Part of a small language model's weights.
Size: MLP 1536 quick GELU, vocabulary 4096, 26.4M parameters.
Architecture: LayerNorm before each block, rotary positions, tied embeddings.
Training: 458M tokens, 6414 steps.
MLP neurons of a small language model. Each row is named by its layer, matrix (up: input weights) and neuron, and shows model dimensions 224-351. Each number is 128 + 32 x the weight over its row's rms, rounded and kept within 0 to 255.
Before each neuron's rows, "fires on" lists the tokens most often at its 100 highest values on Wikipedia text that the model never trained on. A number after a token or word is its count.

fires on: "ing" 27, "e" 12, "on" 11, "ine" 6, "a" 6, "den" 5
L4.up543 [128 121 114 109 128 130 119 130 161 108 134 141 158 118 158 158 132 124 121 105 125 158 125  89 109 179 158  85  86 130  35 128 166 134 144 125 174 121 141 117 149 143 108 144  51 105 149 195 153 133  65  80  87 140 167 146 122 148 163 117  91 188 161 180 159 120 102 141 163 144 152 132 111 158 134 143 120 158 118  75 115 116 114  76 116  74  92 132 153 158  74 104 119 107 110 156 138 152  86 146 130 117 120 105 119 101 145 160 134  71  31 163 135 120 123  93 166 124 166 125 129 133  64 164 203 154 120 165]

fires on: "," 23, "==" 18, " ==" 13, " members" 6, " who" 6, " (" 5
L7.up1154 [126 123 167 191 112 183 161 132  98 117 210  79 152 138  59 116  88 127  32 113 162 127  95  91 100 172  97 137 153  98  90 104  76 114 141 147  72 154  88 139 110 141 132 161 148 129 203 104 141 182 166 122  94  84 180 140 100  77  89 115 141  87 134 157 145 113 123 119 142 127 148 157 124 155 189 155 173 100 140 131 147 130 135 117 132 138  82  75 145  69 148  97 125 151  94 100 117 111 199  88 147 131 106 173 150 199 183 110 129 167 107 146 146 121 128  84  95 136 110  73 104 101 131 153  93 118 174 126]

fires on: " |" 84, " no" 4
L4.up1031 [142  81  99 111 145 169  50 165 130 106 136  99 181 173 154 120 140  94 180 163 184  84 140 106 123 124  89 103 146  81 164 122 121 143 112  70 129 116 136 112  87  71 166 154 146 126  47  47 126 136 148 130 183 154 118  94 127 130 107  82 130  95 113 122 111 108  90 151 116 124 121 137 129 165 167 168 178 109 163 154  97  68 143 133  85 127 121 100 118 117 103 120 161 180 141 143 154 185 103 146 143 106 159 165 164 100 119  56  64 156  80 110  66 124 143 147 153 186  96 159 131 127 173  84 118 166  84 162]

fires on: " |" 44, " the" 14, " some" 12, " many" 6
L7.up331 [ 84 182 160 168 112 174 110 145 144 101  71 141 108 163 145 125  59 117 158 149 118 161 122 110  97 136 144  90 118  56 126  93 140 118  73 105 126 161 132 132  63 115 164  76 101  93 108 158 167 127 118 173 143 114 125  94 118 160  92 103 171 102 106 126  32 171 163 149 195 104  79 132 130 121 168 143 120 124 176 150  80 118 165 133  82  94 152 151 114 130 171 124  87 109 128  77 146 143 137 146 161 115 141 128 161 143 124  84  98 100  65 130  88 111 123 175  73 104 109 158 143 171 136 127 140 155  98 142]

fires on: "==" 23, " ===" 9, " ==" 9, ":" 6, " that" 5, " include" 5
L4.up606 [135 139 137 166  69 128 147 143  71  81 161  71 114 163 106  91 143 116 122  80 112 106 133 127  85 165 165 144  86 155 114  93  78 143 149 133 128 138 123 178  61 116 138 155 171 127 138 147 105 126 131 103 159 115 168 141 122 163  97 184 131 123 141 165  90  91 132 108 109 115 134 135 114  94 104 185 154 144 148  86  71 135 136  88 125 123 123  90 170 104 102  66 118 149  95 102 151 109  94 121 153 119 100 135 138 148  71 133  77 137 130 152 156 150 132 107 122 172 148 144 118 151 152 200 151  94  86 131]

fires on: " p" 28, "ap" 10, "op" 7, "ac" 6, " sec" 6, "p" 6
L4.up386 [132 154 147 109 183 148 121 134 169 115 180  76  84 164 196 152 125  98 137 120  63 129 111  76  99 162 111  87 151 154 118 143 139 142 100  91 111 158 133 118 137 172 159 153 135  82 158 166 152 154 149 133 115 153  60  97  85 161  70 109 125  99 140 129 139 122 108  97 111 112  73 108 206  94 114  91 118 108 166 148 170 234 126  99 113 155 133  82  79 156 106 126 119 133 165 175  87 171  83 144 119 113 107 101 124  85 143 188 115 142 146 107 145 117 156 124 103 102 168 155 102 149 171 123 121 127 154  94]

fires on: " for" 39, " dep" 13, " with" 8, " d" 6, " support" 4
L7.up518 [110 110 133  93 111 155  66 163 132 125 161 125 129 122 176  86 117 168 124 122  83 110 117  97 109 121  82 113 100  76 155 133 184 188 167  93  90  47 102 121 117 158  99  96  34 152  82 183 154 150 153 131  75 141  95  85 172 151 163 137 126  88 100 158 108 131  89  90 170  75  82 142 113 181 116  98 102  81 135 165 139 138 128 161  84 104 144 129 111 167 130 134 156 102 143  70 156  78 118 126 143 145 176  85 111 118 115 183 108 156 137 174 160 125 148 160 149 110 112 118 127 132 106 191  60 223 126  92]

fires on: "," 23, " of" 16, "O" 9, " De" 7, " de" 5, " d" 4
L7.up232 [121 142  90 138 132 106 206  96 149 143 173 113 136 139 133  86 130 142  81 136 128 138 120 119 108 183 118 189 121  91  57 202 106 138 124 118  75 115  89 138 160 150 150 137 142 126 129 139 153 143 150 200 110 119 115 170 105  88  94 107 113 148  99  95 107  95 166 148 150 186 111 116  68 109 149  95 146  89 117 103  93 109  93 111  46 130  83 166  54  77 137 106 142  98 141 144 114 132  75  97  52 163 121 151 127 125 111  51 153 161 165 179  78 134 132 168 117 139  74 107 118 149  86 148 131 125  89 120]

fires on: " |" 97
L7.up836 [108 109 111  83 148 148  99 184 182 100 138 117 157 166 120 125 161 101 140 135 110  77  79 153 107 124 135 116 177 114 101 120 137 137 188 142  94  73 163 120 105 152 102  88 123  95 108 129 129  95 104 202 131 157  74 111 114 144 109 161 111 119 115 137 112 151  68 137 196 113 117 136 126 145  86 105 171 130 128  54 107 139 103 131 168 144 158 179 100 196 127  52  80 150 167 150 129  87  95 145 174 135  99 160 162 120 129  86 107 135  66 135 173 142 125  79  80 100 119 139  88 153 106  76  98 131 151 133]

fires on: " the" 56, " The" 25, "The" 12, " |" 5
L10.up1163 [137 110 116 130 168 157 158 154 121 187 174 178 137 133 113  90 149  84 185 125 167 146 139  98 161 141  71 109 157 142 131 144  99 108 172 107 101 222  85 103 112  84 113 118 113 135 146  95 128 123  80 131 152 178 131 121 120 112 137  99  96  96 113 130 175 115  89 159 117 130 131  65  74  95 119 175 107 101 147 121 148 104 109  99 108  90 112 128 162 154 168  68 143 157 111 116 144 156 106 139 180 124 152 105  84 190  80 112  91 180 103 136 163 153 168  70 133 116  92 213 117 122 148  72 117  99  81 163]

fires on: "u" 22, "end" 10, "ri" 6, "ski" 6, "ent" 5, "se" 5
L4.up804 [ 79 167 102 141 153 132 143 164 186  98 117 108 178 170  69 108 134 147 143 124  79 125 118 110 114 127 138 107 152 152 177 156 158 114 175 133 126 163 139 122 127 182 210 126  82 181  77  97 129 104  78 120 144 125 135 142 113 146  97 103 165 157 152  90 118 122  98  65 140 124  95 133 142 141 155  80 147 148 145  90 182 136 163  43 146 139 131 110 136  48 145  90 152 135 140 119 127 166 122  93  92 126 176 120  99 120 152 133 163 141 104 107 121 210 158 145 131 121 113 120  99 113  66 152  76 156 161 103]

fires on: " act" 16, " D" 10, "-" 8, " film" 8, " role" 5, " gold" 4
L7.up1372 [177 165  90 112 170 171 137 119 135 167 153 195 116 102  97  91 140  94  92 170 172 195 122 125 118 136 134 112 126  95  93 130 138 138 147 112 128 104 108 109  95  81 140 127 170 144 142 141 138 130  80 145  97 132 106 125 132 105 180 162 151 116  99 104 118 115 194 176 136  72 145 140  61 143 108 182 140 109  85 123 119 144 130 121 132  94  57  22 119 162 149  94 167 163  89 115 130 119  99 156 142 155 145 161 102 134 126 164 140 128 132 141 151  90 166 134 174  63 184 142 117 160 129 100 170 114  72 119]

fires on: " at" 21, " with" 17, " to" 5, " O" 5, " a" 5
L7.up613 [ 77 174  89 136 160 182 104 175 150 143 145  92 120 179 135 164 153 127 126 142  92 121 129  86 126 161 102  85 103  98  90 161 113  84 140 140 127 152 136 135 104 125  63 142  70 103 149  76 146 117  78 119 101 126 155 112 198 148 112  87 104 172 181  97 153 123 147 135 188 132 132 133 134 161 112 116 162  98 127  91  87 138 122 140  63 136 123 121 154 176 134 116 135 104 165 136 161 104  88 120 139 182  82 152 128 142  95 112 155 191 142 113 127 129 114 157 114 127 102 173 154 128 153 148  84 166 177 113]

fires on: "==" 40, "===" 24, "\n" 22, " ==" 6, " ===" 5
L5.up1248 [135  97 133 194 124 104 105 148 136 176  82 128 109  94 120 130 121  90 193 145 143 107 187 134  84 153 102 107 127 139 126  94 118 111  78 135  98 138 130 128 111  43 108 162 162  97 112 121 119 138 113 130 114 185 172 104 112 110 160 202 134 123 137 169 151 162 103 180 108  88 132 104 140 130 183 134  96  98 116  55 101 124 115 202 101  95 146 118 141 138 115 150 183  78 108 131 144 166  91 166 132 106 104 126 142  98 151 166 121  87 133 119 138 162 151 120 176  94  96 102 118 112  45 137 110  72  73  73]

fires on: "ad" 23, "ud" 15, "ography" 4, "ar" 4, "ri" 4, "u" 4
L5.up1020 [185 171 168 161 146  81 103 156 154  64 114  99 203 160  64  61 130 109  81 124  59 157 150 133 130 105 116 126 113 134 124  99 139 144 151 129 152 156 171 124 103 179  75 112 165 159  92 146 128  67 138 122  80 116 156 123 113  96 139 153 138 129 123 133 148 159  83 147 145 156  88 130 132  81 122 186 112  56 140 128 177 136 103  50 149 123 103 155 141  97 127 109 114 142  94 143  93 130 127  94  66 142  97 121 158 133 175 122 161 134 102 110 110 136 177 153 145 147 141 107  85 104 122 103 143 125 179 147]

fires on: "re" 18, "e" 9, " le" 8, " between" 7, " be" 7, " o" 4
L4.up649 [101 111 106 191 157  92 126 170 161 168  95 184 130  88  73 125 127  99 152 114  96 149 157 107  92 134 117  98 136 151 103  88 114 160 188  79 139  74 146  92  89 136 145 122 125 187 133 130 142 113 132 116 121  57 153 127  54 133  87 180  65 138 157 114 165 121 129 152  84 129 105  81 131 179 118 162 137 138 161 124  87  59 203 139  72 125 146 145 140  90  87 122 150 149 147 187 152 129 109  87 193 139 140 184 109  80 106 128  75  98 125 147 170  97 151 150 143 135 116 113  97  94  57 163  80  98  87 104]

fires on: "," 79, " in" 10, " by" 5
L7.up1089 [ 78  96 113 136 155 147 188 155 101  90  89  92 136 153 134  70 115  82 127 175 162  92 144 198 107 116 134 132 129 144 134  52 161 181 213 172 139 116  68 137 119 143 122  96 107 127 119 113 125 164 125 102 163 114  88 154 165  82  97  99 144  84 201 104 125 132 132 236 150  92 143 159 127  95  66  99 104 102 118 136 128 130 115  68  86  76 175 105 128 163  98 138 133  99 160 100 139 111 148  75 124  98 144 148 113 105 134 106  90 133 158  88 107 136 160 163 181 144 157 143 212 120  99 119  61 134 138 136]

fires on: "," 46, "-" 15, "v" 7, "i" 7, " |" 7
L5.up876 [123  81  94 105 164 144 112  75 137 101 117 146 113 120 119 157 141 140 113 116  78 109  99 103  85 165 115 121 162 149 152 123 136 121 113  87 169  95  72 151 126 154 186 113 122 155 141 131 103 159 125 219 142 141 143 151  73 103  86 148 116  81 137 171  88 146  58  87 110 164 131 181  67 169 164 121 104 127 168 122  90 124  95 177 142 113  83 136 112 170 116  72 196 138  72 152 125 137 140 116 151 147 118 153  83 194  62  79 122 146 165  87 121 105 181 142 150  87  89 137 169  80  87 163 125 105 149 169]

fires on: " which" 48, " that" 20, " who" 17, "." 5
L5.up402 [138 105 138 117 210 161 143 150 129 120  97 146 168 157  86 147 110 111 141 157  72  69  95  94 112 168 134 142  92 132 113 133 156 100  86 162 165 140 180 131 138 138  96  73 195 194 120 109 109 157 141  71  93 124 160 161 144 158  98 196 117 161 134  77 138 120  98  92 122 113 144 101 114  92  97 149 134 158 111 129 125 125  77 129 171  81 145 151  94 160 170 120 119 132 200 118 132 137 148 148 115 167 153 137 117 103 110 168  75 123 138 163 119  71 191  84  68 145 151 157 140 153 100 122 164  69  94 198]

fires on: " A" 39, "-" 22, " hon" 7, ")" 4
L10.up617 [136 122 147  83 143  90 125 115 145  91 189  88 183 120 133  93 105  62  74 121  94 153 141 118 124 130 133  81 113 131 142 192  70 109  91 160 130 119  94 120  91 121 125 122 156 132 157 110  74 123 130 127 133 109 137 176  64 107 161 164 167 145 106 136 101 154 119 149  76  93 129  85  97 152  72 150 128 160 118 181  76 110 162 107  38 136 104 155 119 180 152 119 111 116 117 183 129 198  89  99 131  70 143 104 106  88 106 120 103 123  80 143 136  76 167 114 168 143 144 117 128 127  96 141  79 135 145 100]

fires on: " r" 29, "R" 28, " lo" 12, "|" 9, " Mo" 5, " |" 4
L5.up1194 [120 103 161 101  91 210 187 194 156  68 138  56 138 110 159  82 139 140 110 114 139 146 125  68 156  90  95 192 136  45 221 169 136 164 122 104 138 140 162  80 103 190  72  96 122 134 110  93  95  93  99 184  84 135 153 133 116 142 136 121 110 133 117  86  92  88 129 191 187 159 100  72 111  92 103 103 149 146 151 122 105 100 129 126 163 141  99 152 108  99 130 172 171 132 141 158 144 152 164 128 135  74 127  93 123 104 129  81  90 112 107 138 189  76 152 178 124 100 144 136 168  97 121  84  86 147 143 151]

fires on: "v" 28, "iv" 12, " W" 10, "ov" 8, "/" 5
L4.up294 [131  96 203 141 132 194  91 132 123 104 165 155 111 148 196 192  74 195  98 125 105 162 121 125 113 121 131 157 162 130 105 134 120 139 104 158 157  84 153 169 139  51 186 149 116 173 102 150 140 170 128 101 182 109  89  76  92 116  90  84 132 104 149 124  91 116  76 109 143 193 147 127 154 179 147 117 112 136  95 154 134 157  67 144 104  80 162 160  83 138 127  95  70  84  94 169 123 132 164 110 182  76  88 163 119 176 131 136 133 142  93 122 144 135 158  81 163  65 136 187 142 176 173 136 127 148 117 128]

fires on: " v" 59, " I" 21, "V" 4
L7.up524 [159 133 144 133  74 170 121  83 188 141 195 133 114 118 144  66 149 143 174 108 120  95 143  97  99 128 154  68 127  95 115 184 129 154 112 187 118 102 101  82 105  97 137  89 135 165 106 148 170  73  89 113 123 104 104  81 137 154 108  57 125  74 160 164 104  88 110 134 153 133  93  87 161  85  84 155 168 118  92 157 111 155 142 187 175  93 121 135 133 136 129  70 124 147 141 117 119 105 141 143 119 108  67 181 116 146 131 107 133 185 143  63 111 119 166 137 126 147 133 135 131 114 132 107 161 125  16 114]

fires on: "," 26, " one" 16, " two" 11, " a" 7, " his" 5, "one" 4
L7.up1028 [ 94  99 106 151 160 186  75 129  89 134 138 128 109  93 120 128 114 122 108  93 137 144 159 126 137 111 166 114 171 117 152  99 193 129  98  95 122 125 101 113 135 188 112 169 148 137 124 149 151 122 169 118 136 189 110 121  91  64  99 177 116 115 162 106 171  83 151  94 193 138 107 170 131 111  85 161 133 127 161 134 170  79 108 164 136 118  96 130  87 168 172 172  31 130 144 119 126 124 115  94 109 166 165 185 122 147  76 169  87 127  85 153 109 136 138 174 181 145 134 171 162  97 153 140  64 117 118 149]

fires on: " |" 70, "|" 23, ";" 4
L7.up352 [131 148 143 169 119 170 118 189 186 145 103 116 119 129 116 132 154 114 145 108 154 180 121 179 138 129 145 102 140 133 194 139 150 139 117 144  90 184 110 130 179 128 159 124 144 139  99  93 150  91 106 199 107  95 111 157 139 156 141 100 149 127 101 103 106 114  82 155 126  84  80 136 100 100 143 147 140 178 110 124  96 127  75 125 120 158 169 133 115 119 138 123 115  94 140 148  90 194 154  79 165  99  86 111  79  58 103  80 147 179 141 100 108 113 131 151 142  95 165  99 177 119 120 129 120 150 138 171]

fires on: "\n" 30, "″" 22, "°" 20, "==" 12, " \"" 4
L5.up1422 [ 91 137 147 109 143  93 113 133 129 115 101 127 122 114 114 174 153 159 168  75 111 102  87 122 167 193  86 153  90  82 136  58 234 133 101 159  96 138 117 113 128 128 130 149 137 163 116 133 131 142 121 105 134 205 119 100 160  88 189 177  91 106 133 168 156 112  94 159 108 151  97 156 107 148 127  89 117 142 130 166 198  59  68 130 158 139 114 156 147  67 109 164 153 125  60 104 144 151  73 175 147  47 101 147 100 118 156 186 149  93 128 147 115 134 144 150 121  97 113 133 148 145  96  87 137 159 113 132]

fires on: "," 54
L10.up1027 [154 172  82 156 112 158  98 144  80 107 138 153  45 119 135 170 108 132 161 124 106 168 214 117 128 160  99 123  57 144 117 160 120 174 140 139  75 153 115  65  84 166 109 148 107 137 139 166 190  99 147 187 115  88 161 120 108 103 110  92 171 135 105 178 158 188 127 117 101 142 200 165  96 101 108 153 147 156 129 106  86  75 126  82 139  89 135 113 134 133 129 135 176 100 118 152 164 147 148 111  74 145 134 144 161 115 163 145 166 139  72 145 141 150 202 145  96 161 158 142 181  91 148 142 129  75 165 109]

fires on: " ret" 21, "ch" 11, " Mic" 7, "u" 6, " cont" 6, "," 5
L10.up290 [105 204  95 173 112 157  62 146 115 100 121  86 104 108 126 168 159  82 151 155  97 158 171 201 136 143 111 154  55 147 119 223 143 123 110 172  87 128 140 171 109  90 180 139 165 122 137 126 154  96 105  67 169 106 106 110 145 120 119  74 150 115 177 102  89 198 160 142 102 148 158 181  72 170 127 170 116 125 119 112 110  97 165 165  88 127 198 172 149  95  77 132  91 111 130 109 119 153 132  89 171 135  60 141 119 145 180 140 138 148 142 129 161 104 157 149 144 154 124 139 135 115 126 125 162 125 114 147]

fires on: " V" 51, " W" 17, "ov" 8, "ev" 7, " v" 7
L5.up738 [156 100 106 201 110 170 124 175 135 143 192  96  99 121 164 160 116 138 112  61 105 147  84 115 123 201 105 150 153 117 149 184 104  87 131 123 132 136 115 153 121 116 126 110 190 137  85 125  91 146 164 160 117 156 121 117 159  73  87 117 142 149 130  64 108 105  77 101 135 129 128 203 110 167  97  98 157  43 143 101 128 132 117 106 118 104 105 163  85 128 133  45 110  49 115 132 131 129 149 145  76  87 124 104 145 147 115 137 136  82 114 117 101 152 122 144 150 102 124 109 153 160 187 125 157 137 114 138]

fires on: " (" 38, "\n" 14, " $" 13, "." 5
L10.up188 [104  82 126 122  82 123 112 144 165 187 101 101 101 110  88 114 139 132 100 130 135 114 138 104 146 145 136 113 118 155 107 121  94 107  93 130 167 121 125 115 136  86 131  48 150  72 139 111 103 155 123 161 185 163  90 116  81 119 162 142 127 111 162 137 106 189 132 118  81 144 111 131 126 146 154 137 175 131 142 104 109  69 153 136 102 172 176  55 118 109 208  82 136 182 125  98 167 147 120 126 100 161 152 136 101 161 140 125 133 154 165 171 100 126  80 187  69  98 139 156  85 198 151 119  57 133 160 129]

fires on: " Re" 23, " Be" 18, "e" 10, "te" 9, " be" 9, " Se" 6
L5.up751 [121  69 124 122 141  64  89 170 160 127 147  75 175  92  94 117 159 134 173 165 133 158 146 127  63 170 126 147 122 138 120  95 134 111 101 139  48 130 101 154 115 142 137 117 152 198 126 153 117 124 139 122  68 120  62 149 135 151  83 141 118 156 147 176 140 183  92 131 119 142  87 143  78 125 113 164 174 139 155  87 122   0 123  85  75 164 218 201 104 127 110 152 182 118 195 145 129 139 137 124 149 134 136  85 157 191 176 140 140 164 102 122 183 126 127 163 129 154 170  68  97 126  94  89 149 127 147 103]

fires on: " I" 25, " ret" 17, "I" 13, "ph" 8
L7.up466 [ 90 112 111 135 102 150 121 142 103  95 151  97  59 125 123  88 144 138 122 100 134  93 227  95 111  85 112  79 112 110  91 150  93 181 148 120  75  71 176 132 145 152  95  89 129 170 105 114 119 110 169  71  80 135 155 171 169 105 108  82 154 120  23 193  81 160 111 130  94 133 108 150 134 128  86 115 135 167 126 159 111 136 148 150 172 131 167 124  74 160  35 137 150 122 111 146  82 190 127 120 142  81 149 119 128 126 124  94 120 143 103 117  69 132 154 145  99  78 151 113 148 122  97 136 173 113  90  93]

fires on: " |" 54, " /" 20, ":" 13
L10.up422 [108  78 165 135 113 143 116 147 153 133 116 144  98 162 107 100 113 142 154 130 141  42  97  90 149 127 114 142 192  89 102 105 133 122 141 192 122 113 122 110 137 141 126 114 157 119 162 143 140 108 146 179 118 106 135 154 107 104  76 140 136 132  99 176  43  93 105 130 190 141  93 144  97 117 183 144  95 140  83  95 115 109 159 137 153 166  82 110 132 203 159 116 147 113 149 150 158 106 111 177 168 162 178 109  90  92  99  43 100 162 119 133 124 119 113 180 127 118  96 155 182 123 117 117 142  76 162 147]

fires on: ")" 86, "\"" 5
L5.up168 [148 191 118 118 183 106 107 197  98 105 192  86 171 172 131 133 105 123 125 131 159 140 135  76 112  99 159  85 106 131 103 164  77 169 108 159 155  61 133 112 124 126 105  75  98  88 171  94 103 104  92 141 141 170 125 154  80 104  86  69  76  64 124 110  86 121  91 160 128 118 153 112  63 119  88 152 121 188 106  85 139 110 150 153 171 104  90 188 142 120 148  89  87 123 178 108 122 141 139 118 155  88 157 128 166 159 112 149  97 102  91 138 113  75  46 143 125 140 119  86 151 132 133 155 116  98  91  99]

fires on: "i" 22, "o" 15, "ini" 5, "ari" 5, "ino" 4, "ro" 4
L10.up851 [175 109 103  61 106 127 133 127 149 101 123  80 147 159 121  67 103 130 194 109 110 161 104  91 141 177 134 163  98 101 135 120  68 144 100 189 106 137  86 124 171 172 101 143 135 129  59 146 144  87 119 133 132  63  97 121  73  97 129  88 155 162 151  73 138 178 136 129 120 202 122 114 175 115 124  92 156 136  97 135 122 111  91  88 107 149 184 134 121 125  95 106 175  84 114  70 127 155 208 147 164  98  95 124 155 128 154 199 129 123 104 167 158  68 168 127 178  91 157 140  93 123  64 158 130 126 185 137]

fires on: " more" 18, " most" 14, "S" 10, " s" 9, " very" 8
L10.up128 [105 116 108  91 108 146 147 123 123  86  67 122 139 134 137 133  97 162 138 164 167 129 143 169 125 143 130 144 137  91 105 125  67 133 149 116 121 144 132 193 101 101  85 130 152 123  71 115 130 110 142 164  75 124 115  94  85 145  42 112 132 131  85 126 124 113 140 124 157 125 162 148 125 116 169  97 115 105 140  98  95 168 208 139 136 112 167 147 148 152  97 137 148 119 101 121 165 172 149 121 141 126 154  99  49 146 100 129 103 160 104 152 109  56 145  73 114  94  96 177 141  97 106 115 120 174 146 134]

fires on: " (" 45, " $" 7, " un" 7, "E" 6, " E" 6
L10.up272 [151 106 107  93 141 165 154 144  99 132 107 134 101 170 125 120  83 129 143  99 142 185 130 117 108 135 134 137 163 146 132 159 126  94 202 151 136 128 117 189 131  94 167  61 146 104  73 140 101  87 163 211 177 104 138 149 103 100 188 187 122 146 126 126 134 150  73 126 124 134 146 143  90 142 122 133  71 105 167 110 138 115  85  93  83 105 182 136  94  79 180 150 136 192 174 110 149 154 138 147 127 157 149  84 162 217  94 188  88 177 117 153  64  78 130 184 116 157 154 147 138 190 103  79  73 180 135 125]

fires on: "an" 33, "ing" 9, "hen" 8, "ian" 7, "on" 7, "ia" 5
L4.up905 [ 95 184 163 104  98 137 117 119 151 140 118 134  52  97 153 139 103 101 102 123 108 123 151  68 118 209  88 165 181 139 141  67 149  69 188 158 143  98 129 103 134 191  51 179  76 107  82 111 148 104 152 132 121 116  81 153 147 155 120 104  96 172 102 170 153  91 173 159 127 152 104 102 102 140 203 125 136 175 130 148 164 111 119 118 169 133  92 160 163 152 120 105 171  85 137 192 113 128 151 184 166  85 140 131 157  61 133 106 126 112 121 100 135 109 170 148 154  92 138 134  95 147 130 103 221 107 131 185]

fires on: "," 42, " D" 24, " t" 7, " Championships" 4, " film" 4, " d" 4
L10.up1439 [170 197  81 159 118 130 106 162 197 160 168 170 172 162  92 146 127 172  80  94 113 153 113 123 120 150 120 176 109 112  83 133 186 102 113 161  95  98 100 108 123 127 168 174 147 139 115 201  93 156 148 137 163 138 125 123 167 108 117 144 103  80 122 122  97 149 120 222 119 150 157 125 130 140 144 159  64  47  83 134 157 119 118 157 113 109 108  70 122  65 121  99  91 145 159  63 150 127  56 120 121 131 109 126 144  94 155  85  85 176 112 161 144 109 129 162 224 125 137 134 117  95 119 111 122 117 108  97]

fires on: "," 52, " (" 12, "\"," 6, "%" 5, ")," 5, " two" 5
L5.up1190 [ 83  55  94 121  93 114 144 162 111  79 119  83 111 141  88  74 130 112 188  89 194  58 139 147 128 133 180  96 138 103 113  89 170 151  87 107 137 150  91 130 122 122 129 156 110 119 123 120 168 108 132 125 128 159 159  76 131 128  89 100 160 101 178 128 132 111 117 203 145  92 101 127 128  96 167 119 166 148 164 153 168 115  85 115  75  83  93 191  83 192 149 116 106 138 183  52 137 121 150 100 111 149 101 223 134 137 103 112  81 129  81  83 134 120 170 124 101 207 113  92  93  81  96  97  73  90 102 122]

fires on: "%" 14, "-" 11, " of" 10, "|" 10, " in" 9, "." 8
L5.up95 [102 113 125 155 122 142 124 126  97 113 139 125 106 138 143 108 101  56 138 156 147 142 136 147 141 171 115 111 104 142 119  74 130 128 162 101  42 136 110 100 170 120 177 131 109 167  86 199 161 169 114 134 101 151 155  96 120 170  90 135 195  24 149 146 100 142 146 133 154  73 114 172 132 101 148 152 170  77 199 141 127 126 164 168 117  84  91  81 104 160 132 162  81 151 137 103 123 189  97  86 156 109 161 111 136 123  67 143 140  47 150 115 160 160 160 153 116 119 149 210 122 128 141 123 104 158 168 135]

fires on: "ar" 19, "or" 16, "." 10, " West" 7, " Bor" 5, "ander" 5
L5.up1068 [195 124 158  56 148 153  90 140 185 141 120 135 150 131 106 125 120  90 146 155  56 119 107  95 100 131 120  74  84  94 126  77 179 164 145 119  92 174 157 116 139 196  89  98  92 118 135 140 131 131 124 112 190 159 166 181 111 117  99 138 137 149 139 181  98 131 169  80  78 155 129  96 160 139 117 156 143 105 188 117  84 195  89 153 138 102  98 136 106 110  90 123 102 113 131 113 142 151 134  99 163 112 129 136 156 136 152 169 116 134 123 124 111 142 167 109 102 112  79 151 135 112 181 122 141  95 176 180]

fires on: " in" 46, "ap" 12, "b" 5, "ric" 4, "p" 4, "ip" 4
L5.up698 [143 114 111  62 159  81 111 105 196  86 134 125  94 147 194 161 183 156 132 102 117 120 179 157 116 147 118  83 112 149  94 119  86 119 183  48 171 113 143 121 210 140 164 113 121 121  85 149 145 123 113 129 158 124 101 124  80 127  70 146 127 176 130  99 126 116  69 135 146 121  76 134 148 149 117 119 122  97 141 106 172 156 116 179 115 166 152 112 146 143  92  77  91 146 177 124  96 192  76  66 144 118 180 133 179  67 105 111  84  93  90 119 121 163 131 110 123 102  90  93 164 168 134 137  98 158 140 122]

fires on: "ri" 24, "." 13, "ar" 11, "u" 10, " of" 9, " Gu" 6
L4.up1432 [119 147 121 122 137  84 110 168 107 174 108  54  85 103 102 118 152  86 130 102 106 160 164 150  97 120 135  69 137 136 113 143 166 149 132  88  69  85 106 178 140 153  84 169 202 120 145 129 133 158 122  97 124 153 134 153 179 127  83 163 159 103 123 104  93 131 191  98 176  96  96 140 178 162 171 151 110 155 138 127 190 101 160  90 112  87  20 113 145 126 186 121  99  95 105 165 101 200 167  91 191 151 143  87 171 107 122 130 114 120 149  99 160 147 125 160 136  90 116 151 135 157  91 120 171  93 159 175]

fires on: "t" 13, "o" 12, " ret" 11, " mod" 11, "f" 9, "erm" 6
L4.up505 [ 78 117 158 130 151 151 116 149 149 163 130 156 136  98 140 115 116 150 167 164 159 143 125 132 115  92 111 131 109  93 145  77 128 174 127 138 103 119 164  79 104  87 134 190 129 128 165 114 149 144 154 128 161 154  39  95 150 159  81  54 156 139 120 135 128 120 136 104  69 151 141 107 104 126  97 109  95  77  85  74 136 123 130  99 163  89 137 164 173 143 131 161 157 122 109 180 186  79 122 178 134  54 183 108  90 134 139 106 109 122 163 121 112  98 170 111  79 165 124 152 200 145 111 139  82 116 130 142]

fires on: " w" 15, " Le" 9, "o" 9, " art" 7, "i" 6, "ele" 5
L10.up657 [118 115 141  87 155 187 102 133 127 150 157 118 126  88 145 124 145 171 161 161 158  14 121  99 145 162 155 153  88 132 136 173  67 146 127 122 143 145  61 160 154 130  86 125 212  89 179 146 158 106  62 167  83 136 177 101  98 176 143 128 134 160 135 155 170 121 103 129 138 198  99 132 129 109 110 127 148 116 138 132 154 126 118  71 138 151 175  96 127 107  84 142 103 118 148 118 169 139 154 118 130 122  80 109 167 119 120 114  88  97  96 154 131 135 125 135 141  98 231 136 159 160 125  93 126 124 129 129]

fires on: "," 25, " and" 21, " most" 10, " very" 8, " more" 7
L10.up1191 [ 87 129 115 142 105 119 137 123 209  79 106 153  84 131 145 110 143  99 121  96  77 116 107 190 140 130 168 192 144 110 104 145 139 128 143 167 121 143 125 147  80 115  87  65  90 186 185  92 132 151 119 169 120 105 113 115  82 126 130 160 102 135  83  96 124 154 148 104 145 139 122 174 155 137 155 162 148  84 173 159 130 188 132 135 135 104 159 114 101  92 175 119 135 130 180 112 164 171 107 138 160 140 161 125  38 158 111  15 145  82 150 132  92  64 181 137 151 142 122 150 138 126 167 116 154 151 150  66]